Weights of a small GPT-style language model, trained from scratch on English Wikipedia.
Size: 2 heads of 64 (1 for keys and values), MLP 640 SwiGLU, vocabulary 1081.
Architecture: RMSNorm before each block, rotary positions, no biases in attention or MLP, untied embeddings, attention and MLP in parallel.
MLP neurons of a small language model. Each row is named by its layer, matrix (gate and up: input weights) and neuron, and shows model dimensions 0-127. Each number is 128 + 32 x the weight over its row's rms, rounded and kept within 0 to 255. Numbers have three digits each. A neuron's up and down rows have the sign that makes its largest values positive.
After each neuron's rows, "fires in" lists the words (lower case) most often at its 100 highest values on Wikipedia text that the model never trained on; "fires on" lists the tokens most often at its 100 highest values on Wikipedia text that the model never trained on.

L2.gate71:175129099148190128077063114167114155181106115121172097075115106169109072144150100118124131135124098165117126108179153136115138117096092061058102155112102120115095167098118092084107148124125188093107146081105217127156175150118089127133191122139137131157200142117146166143139090159149068120139085193110107150137134108076122169142172148164172146090150106116147084157139166141127109141100
L2.up71:255087109151137102123186155138153164118182171078172072132088112139162156068098121078093120102069133075139149131089123076115135097159198124171097136101152075115145139109098165108126127095131088095161127148129128143161168118132120097160129120124102092118145130069190151117117140105148107133205108156126119104125162122132064129084135122129155057155129140105096099136146104126140191177124
fires in: "a"
fires on: "a ", "A ", "y "

L2.gate448:129156126183139134077100110092142110073125148179090121159061132143108081143120126084149178120156116179139144156106092110073139050126094107090136104145154100123119112183138090105079113177167133156116127085145172190116086140085066113146179096140115120127133153158105169131146153156123086096183133147170101146136122068084134212129153154130182222162129121108124097086123152080132142139104
L2.up448:135183137191158149132124055120100109148075132075101210146111143033170143112145128107117117124129070116139114121112077107134154115111092127087128167127145185083096038129171147177134135145128150163126123127151163107082100151155116158083170203184148131158128109127126212119148107125134130134103074106128121093092124129131137118171119153124134127091126159162135136179130118090168140129147
fires in: "most", "more", "other", "in", "a", "an"
fires on: "most ", "more ", "other ", "In ", "A ", "an "

L2.gate88:133139099082133083109107158166120066109153125172129086111106213150061189119121096154127102123117149126117143112129115116107139135131119176092112118090089144099135075108108143141145117119105165098142117166092104100151125157106205140111129140127155094150163152089074095138104169076102128144163119127066113131154138082112110166062159155126105104131116108157101115118131046130091156126215
L2.up88:131096164139143038103111154127166082110159148132095118141104139199120101084120075051120122134140110179121063081090133153128124145128128150089089039131081153069164155146096117089114101115116126127155128144079153120143155158103145126085118128123165118158134150106082075180109120104088115175162134123106148154162084074091197153135125197151099152131137114110111104171129066113065170127162
fires in: "had", "has"
fires on: "had ", "has "

L2.gate267:133134049109130119136012124126154141127077133150207118126101150144085114131075151079144114151112070067147144122154097116097131091118109127044119148112141128106094171140120113077071143118174176119089132076154117127148165161141073137083123124130121102130168179128135152112107121120151116124110089167076147145151076128111075203102119155147105142170085054108180136131108185167159102175115
L2.up267:123135106173164115094172177133149125132126169091198120177118138143129200137160145064111107119120208136114120121121148125090128093124219148112060120163075148087128124162147087154120128113121111125090178103141188178107178125104125094146095109156129134129157132124108151143104169054081140154179110134135123146141146058126148163104137085098119123135106162135174057076126118141154137155062
fires in: "as", "a"
fires on: "as ", "a ", "A "

L2.gate310:104131092133130153104019075142185137122157149191122148104100179156063128100151127128134144092132130127094120163192081098123179134089133152162104170094156129171069072165125117101111102070123153082155148110143081189187155116132162149191123083122110155171166134134116170159140193163131121160207124212130114144079142121074154095103158135142120103141106082130128117114130127114125174161103
L2.up310:117136168169134163121104184166139061096122109113165143126073140190097131096171142093076167151170059152112070108114132118111220176139081144099127129103135157132130105171145084164113069086121091132150123136186135117135145140116132154167171115090121126129159104142087149116106148137148143104142094107139133097094154111103145088200122178134166113092180102186130122171152097129117191128074
fires in: "he", "she", "they", "it"
fires on: "He ", "she ", "they ", "he ", "It "

L4.gate452:123168085113120171132137104132138110048158126171181084111088122132115031129151134065172155075089165187135096091116153142096101085140130111083170118153134067075134184148075066122124154076182145141130152145183142151119103137077088088099141078177129070155137142144123120137140153058102099141163152125115091128157125149102129105134111099086142107150152120107119135103126161105195136128167
L4.up452:176185072107119085197164014151117150105107160157102110153076135177135087124085170080150149142140131107165142068116146178122106083131099076126140121106140158137175137128083128117163121115072100105117159086149120108140149145148089120062117093150102139142120079116135205142130210151111090195166104135069101121185101109141072138117106205141108105157114176142083118106127186161144131130148
fires in: "in", "people"
fires on: "In ", "op", "ain"

L2.gate116:123121043109130167115089136132109150083120152128200110168132175109095135160120105086208130103095111157124187123171136127109132092140142084163159193130136094136127115074132136047111120146115082126068152078031123166132124140121119073127097127079151064108165143125107080136117135100124113117158082173141126120138115162106066167101074145140112125159126098144161161115104176142140137100055
L2.up116:116166105131154109108081127121075116089059132188193086061106173110099102162102135056152127138136095186149140122128158102091146119101159073113109134124129135157136128174127103059088122096176110157127139094128119169097141132146081059061113082092162128122168148151118175168121128081118113157119110187070113120146136112114043169122113137114089146160161130123176150080099145178120074134084
fires in: "the", "it", "a", "in", "on"
fires on: "The ", "A ", "It ", "In ", "On "

L2.gate458:080139113137116160111136107092121144144110155177191096112084164206076145166135143123169155121134100131132119155131130080073156130134123112143107165106071136135146146138163110111075101147142125126157153146123133171142129099082111093161145203113080076116162066115112082185085052115102142137128113151130072156106161100106144177123126158133133169115150124072094159132177111124109208154087
L2.up458:110112130131100151055155113071071099116134165160119111083154056149136149137154113082085116122144201149112114184089139073162129116115101132138185082153119135181142145146086127082142071109154172122133155167143191161186096127099192147119134133104131126127078122130188162097133165143125105113121185105123041160173161119147106204175144123139115105151124165117183131107135144119070122098150
fires in: "he", "her", "his", "she"
fires on: "he ", "her ", "his ", "she "

L2.gate607:080136124192181174119157110079127091127155096100141091135126168165133093179096131157160160129128073096103113139117130070126182150109074088134098094136106113132102148095141120097124107146144085149127134132182130158144061132164131137108157172157140156172177149161109196165094096162130124132214097063056087126110167111055128063110106098092176176093095127139119113121187113062131179133133
L2.up607:136087099157124131117161148097122131106108092134109144095148119121155108121171163110117099157149101104109031163083133107177161111108164090151148034160120130114110094170154154162090112156147081152129158135187161077148099119138125131146174141143092157129057102105099172155145095161096131121127169104088118137101164145091170131181124124109149117067105192115136079120123047066088102148122
fires in: "she", "it", "his", "their", "there", "he"
fires on: "he ", "It ", "is ", "er "

L2.gate558:126102091122049084135117110144126116143136086216155127107155118141119043126099111104196131138135049143111170124129097113135144112148125118122181175121136155201128107127079149118176127094173142104150102120128109110165125121137175143118155095081148115146091120129184161108148079123122137157153164122148106110190181145083079160154080066124102053162147066107118088094163094139097155138159
L2.up558:110068175115107105124217148125133105097099125124181136114108109153147167107146155079110130165114084162088080098122117127176155162052128149143123121074089109151148132136118159183136092136103134096141147188162135150166134124207176107185108192098097126129149088158173108120168078127073096114185149120173067156070098133115134102149070115132110080150162160114111112132121115165154193133057
fires in: "he", "she", "on", "it", "in", "debut"
fires on: "he ", "ed ", "On ", "but ", "In ", "It "

L2.gate203:123131088153126110122094128156083143120096041192189098096102098110122132105101157118107170139152109114117084132120143149118160141108102101034093140129191161171079113111128102116086061076178135170142120087177110116154148152123189135088136123093089103141147098165123223147163143096193148157116143127093135146180105111091083108119077146177151130130155067160174132142109095180119110127154
L2.up203:049166051129117187119136121190082100160080116123175121185092082126128218132162143107120148130136152141122125121105094132162123170135094167063111169163151148143091102158120138127127089061151110090129109123126132075132133125109163121118047118117115169118109130177162198111158143140130150136193082142131146185116113135145139114121108096119178101112085067136151184186128118161188140144128
fires in: "he", "she", "in", "during", "at"
fires on: "he ", "she ", "at ", "In ", "uring ", "er "

L2.gate619:063135104117098084049026131113102070099133144148118069112147173084034086108106079067138153116134111124131186106114098129107090135088108153101092144128072101109117117129079110113150111127150119137099145113141097121124173140078152063120115096137129150132187106124058166122147145123139110085144120109114149099118156092125064150132154104139197161124137108097193184113086147120112136129127
L2.up619:097135094125093092062096187118138141130089103133104088081092133123058084146148119018115091135158075132137135098145111128128099154113117165108102114150074100125142203138124100128156154099155104149120137137136100105175146125052123074117121146141145153134137161106059130120155187103135128085125141083141092132130138156125115199146141171178171114146145090108135213113100168145153191137123
fires in: "is", "be", "are", "were"
fires on: "is ", "be ", "are ", "were "

L2.gate529:085182113156130084142148151184155084106130132166108147094163118092078149110139126058121117095130148107130105184099106191075137114099124153110123130169172155073111104149137107123062099131153117119115087135114062057110175123110165120118119146101166166151163174062084146081166080134108103141140131179086157088113135142172163093094090116111124155110149171126116171131079094146152188134155
L2.up529:130082112229131096099106084161128096106116126186107140094162127142093134138172104116085105074120085109114104119102210051138140119164119059131082140136155097105172131117153111180104187152132075103168115116169074121131119148146137152153097114147093086126132136118089095133146148111166155100095074134156193142118161181068173158131174120118096144097156142138110147136105114113104136145149
fires in: "were", "had"
fires on: "were ", "had "

L2.gate311:114136143105155204099167121076097126197191193180152145114101101169138162097102135127059128119156151175140124137107085083142126152097133120136110180113098167150102079127113118141091106088155139157138143188113134153145080122128133172144159187096041118140119099112085086102132079096117121095146157161137091089147189107105071077176090116137169148150119158169143108158188087116112126113089
L2.up311:081137109185085134126164083092116166132145167134140114103159165148117079160077105055057104123121037176150070123143106072154147138135108068119120052137151134161112172130128158107148182126122190161152134099145134067101106094115146142101124119148151108129157156134133190130177045149121125115131129093133147154153120125129048217158126171112113110138115124147140095116142126117079154157158
fires in: "he", "his", "she", "united", "new", "born"
fires on: "he ", "his ", "He ", "she ", "United "

L2.gate385:127154155139153122150157119096096100103076193136190144125096155201117107124090113144125145130150173148126097084141113113172154101100114127126058087098126152139151237132148077089102145149135139105125145148133106136048189125103067147095138138124086065156176143127115108160109073106164118134045156131120125129124162083154120229128104169145113127098156158138163121146124162172071162136058
L2.up385:082123137098161082075037127144178102093132126173068148138103147171119143133188136121152097092164044174134130160137113072108063111096155112124165092157097107102093089100097110149166130124109154135135122087139186138162117107099137120091133110112123145129147095136123139162136188157167101086151173108057138156099161133122118167142140137101126148067146162102176177103138144145038133132136
fires in: "had", "has", "have", "an", "he", "she"
fires on: "had ", "has ", "have ", "an ", "he ", "she "

L2.gate534:094221096120164088133118081081091131105142137113185104082177101181096099167115132131151159137144137147122124083164160094101108096128100152121194103100103146155150219115123172115146134111190115115137133128149144118077169112140173186097151173180134072140126154164174137137133091122150142171123151149082080122183146109127035207071141151125092129162154139114110063118127200083083122155161
L2.up534:117198167106114169103182166128102150107188086080151120073121081136112121132118084170124102093108168138113137092121149152088118138170137128170176176097058129123126136085125123147109161097140106085088143136087111191179066119133158091129135104196105111123125102074145104128151121149084168116156190091131127084145148178126165107103109114146133116191121124079127116170126117083095128147126
fires in: "a", "2", "0"
fires on: "a ", "2 ", "4 ", "0 "

L2.gate114:115144055158139161087130102108150102095132109202108144142085144182069096110133153138114116098132110084135068108128134045116222125121101121139136098134110131120166132132126136157142098102166125144193122125203081132140112125157209171118134119140162085145141093120189200135092155128152128142122173124120114151154170046144110198128116153147118071167176135098091144124128149149048176133114
L2.up114:107150159090096095153150113059148102129105158134135104154033150141148123143108126134141047148113049151171124148151163116135172122060116135191127156044100146188131153110113111151085160122118130160137150147180167140133129132151090145118205199119143067123128112097077069146124145143133119095142163101135124100089119129092089148103169110138052183179104152161156136158152122109086106127065
fires in: "he", "who", "she", "they", "also", "it"
fires on: "He ", "he ", "who ", "she ", "also ", "it "

L2.gate407:127149157154139158137094077083163143036169123144101153147100154134098072141143131086141162107150116148107076125141151091097146122073124131136123111123060113123150094159091065163132119076168122163164114102146135112135220146097094134123155118166119120165210120110099152122158157127155118085158137104170117115095106063025152090170091157139144177128144105143123080109055138091094138118112
L2.up407:165117094164103164172144084119137155081159113101087192124118159097161088091170150193140163128108085167146099125132135138159168119143171169166129140100092130163168059166139082145132118130138038154193102090109150138147206127134149147158121186137105100114160134096122157141127159141144130169209124131147154121122183075089163124133070103129092154108152098138095085120084113077138140100112
fires in: "in", "during", "on", "after", "by", "when"
fires on: "In ", "during ", "On ", "after ", "by ", "when "

L2.gate65:116161143218141117115081107141183138120120136123072124095083145123110081140116128095121124126138115100143089171117071087084172136098139059085097104090160130114116126153123116160110113130113165187135116095206073146116141122113126109104124160145202118117190149142097199121131086117158145160160139100165150133135142101154083177155143150143117126147144086109109091087123051171170166136128
L2.up65:076148113105095136150079131175145133141113136163094138074098154080061090138194144096111121141118158098157121183128118098101175143123107152117105132126128114124093089186141130074180132106124016136109132120196081136102170098134125107142093135082163157133131103120182100107108117131143080110091133110107191143135163181145102155119148126103132094118143134126135135092172116156107090107089
fires in: "are", "also", "known", "were", "have"
fires on: "are ", "also ", "known ", "were ", "have "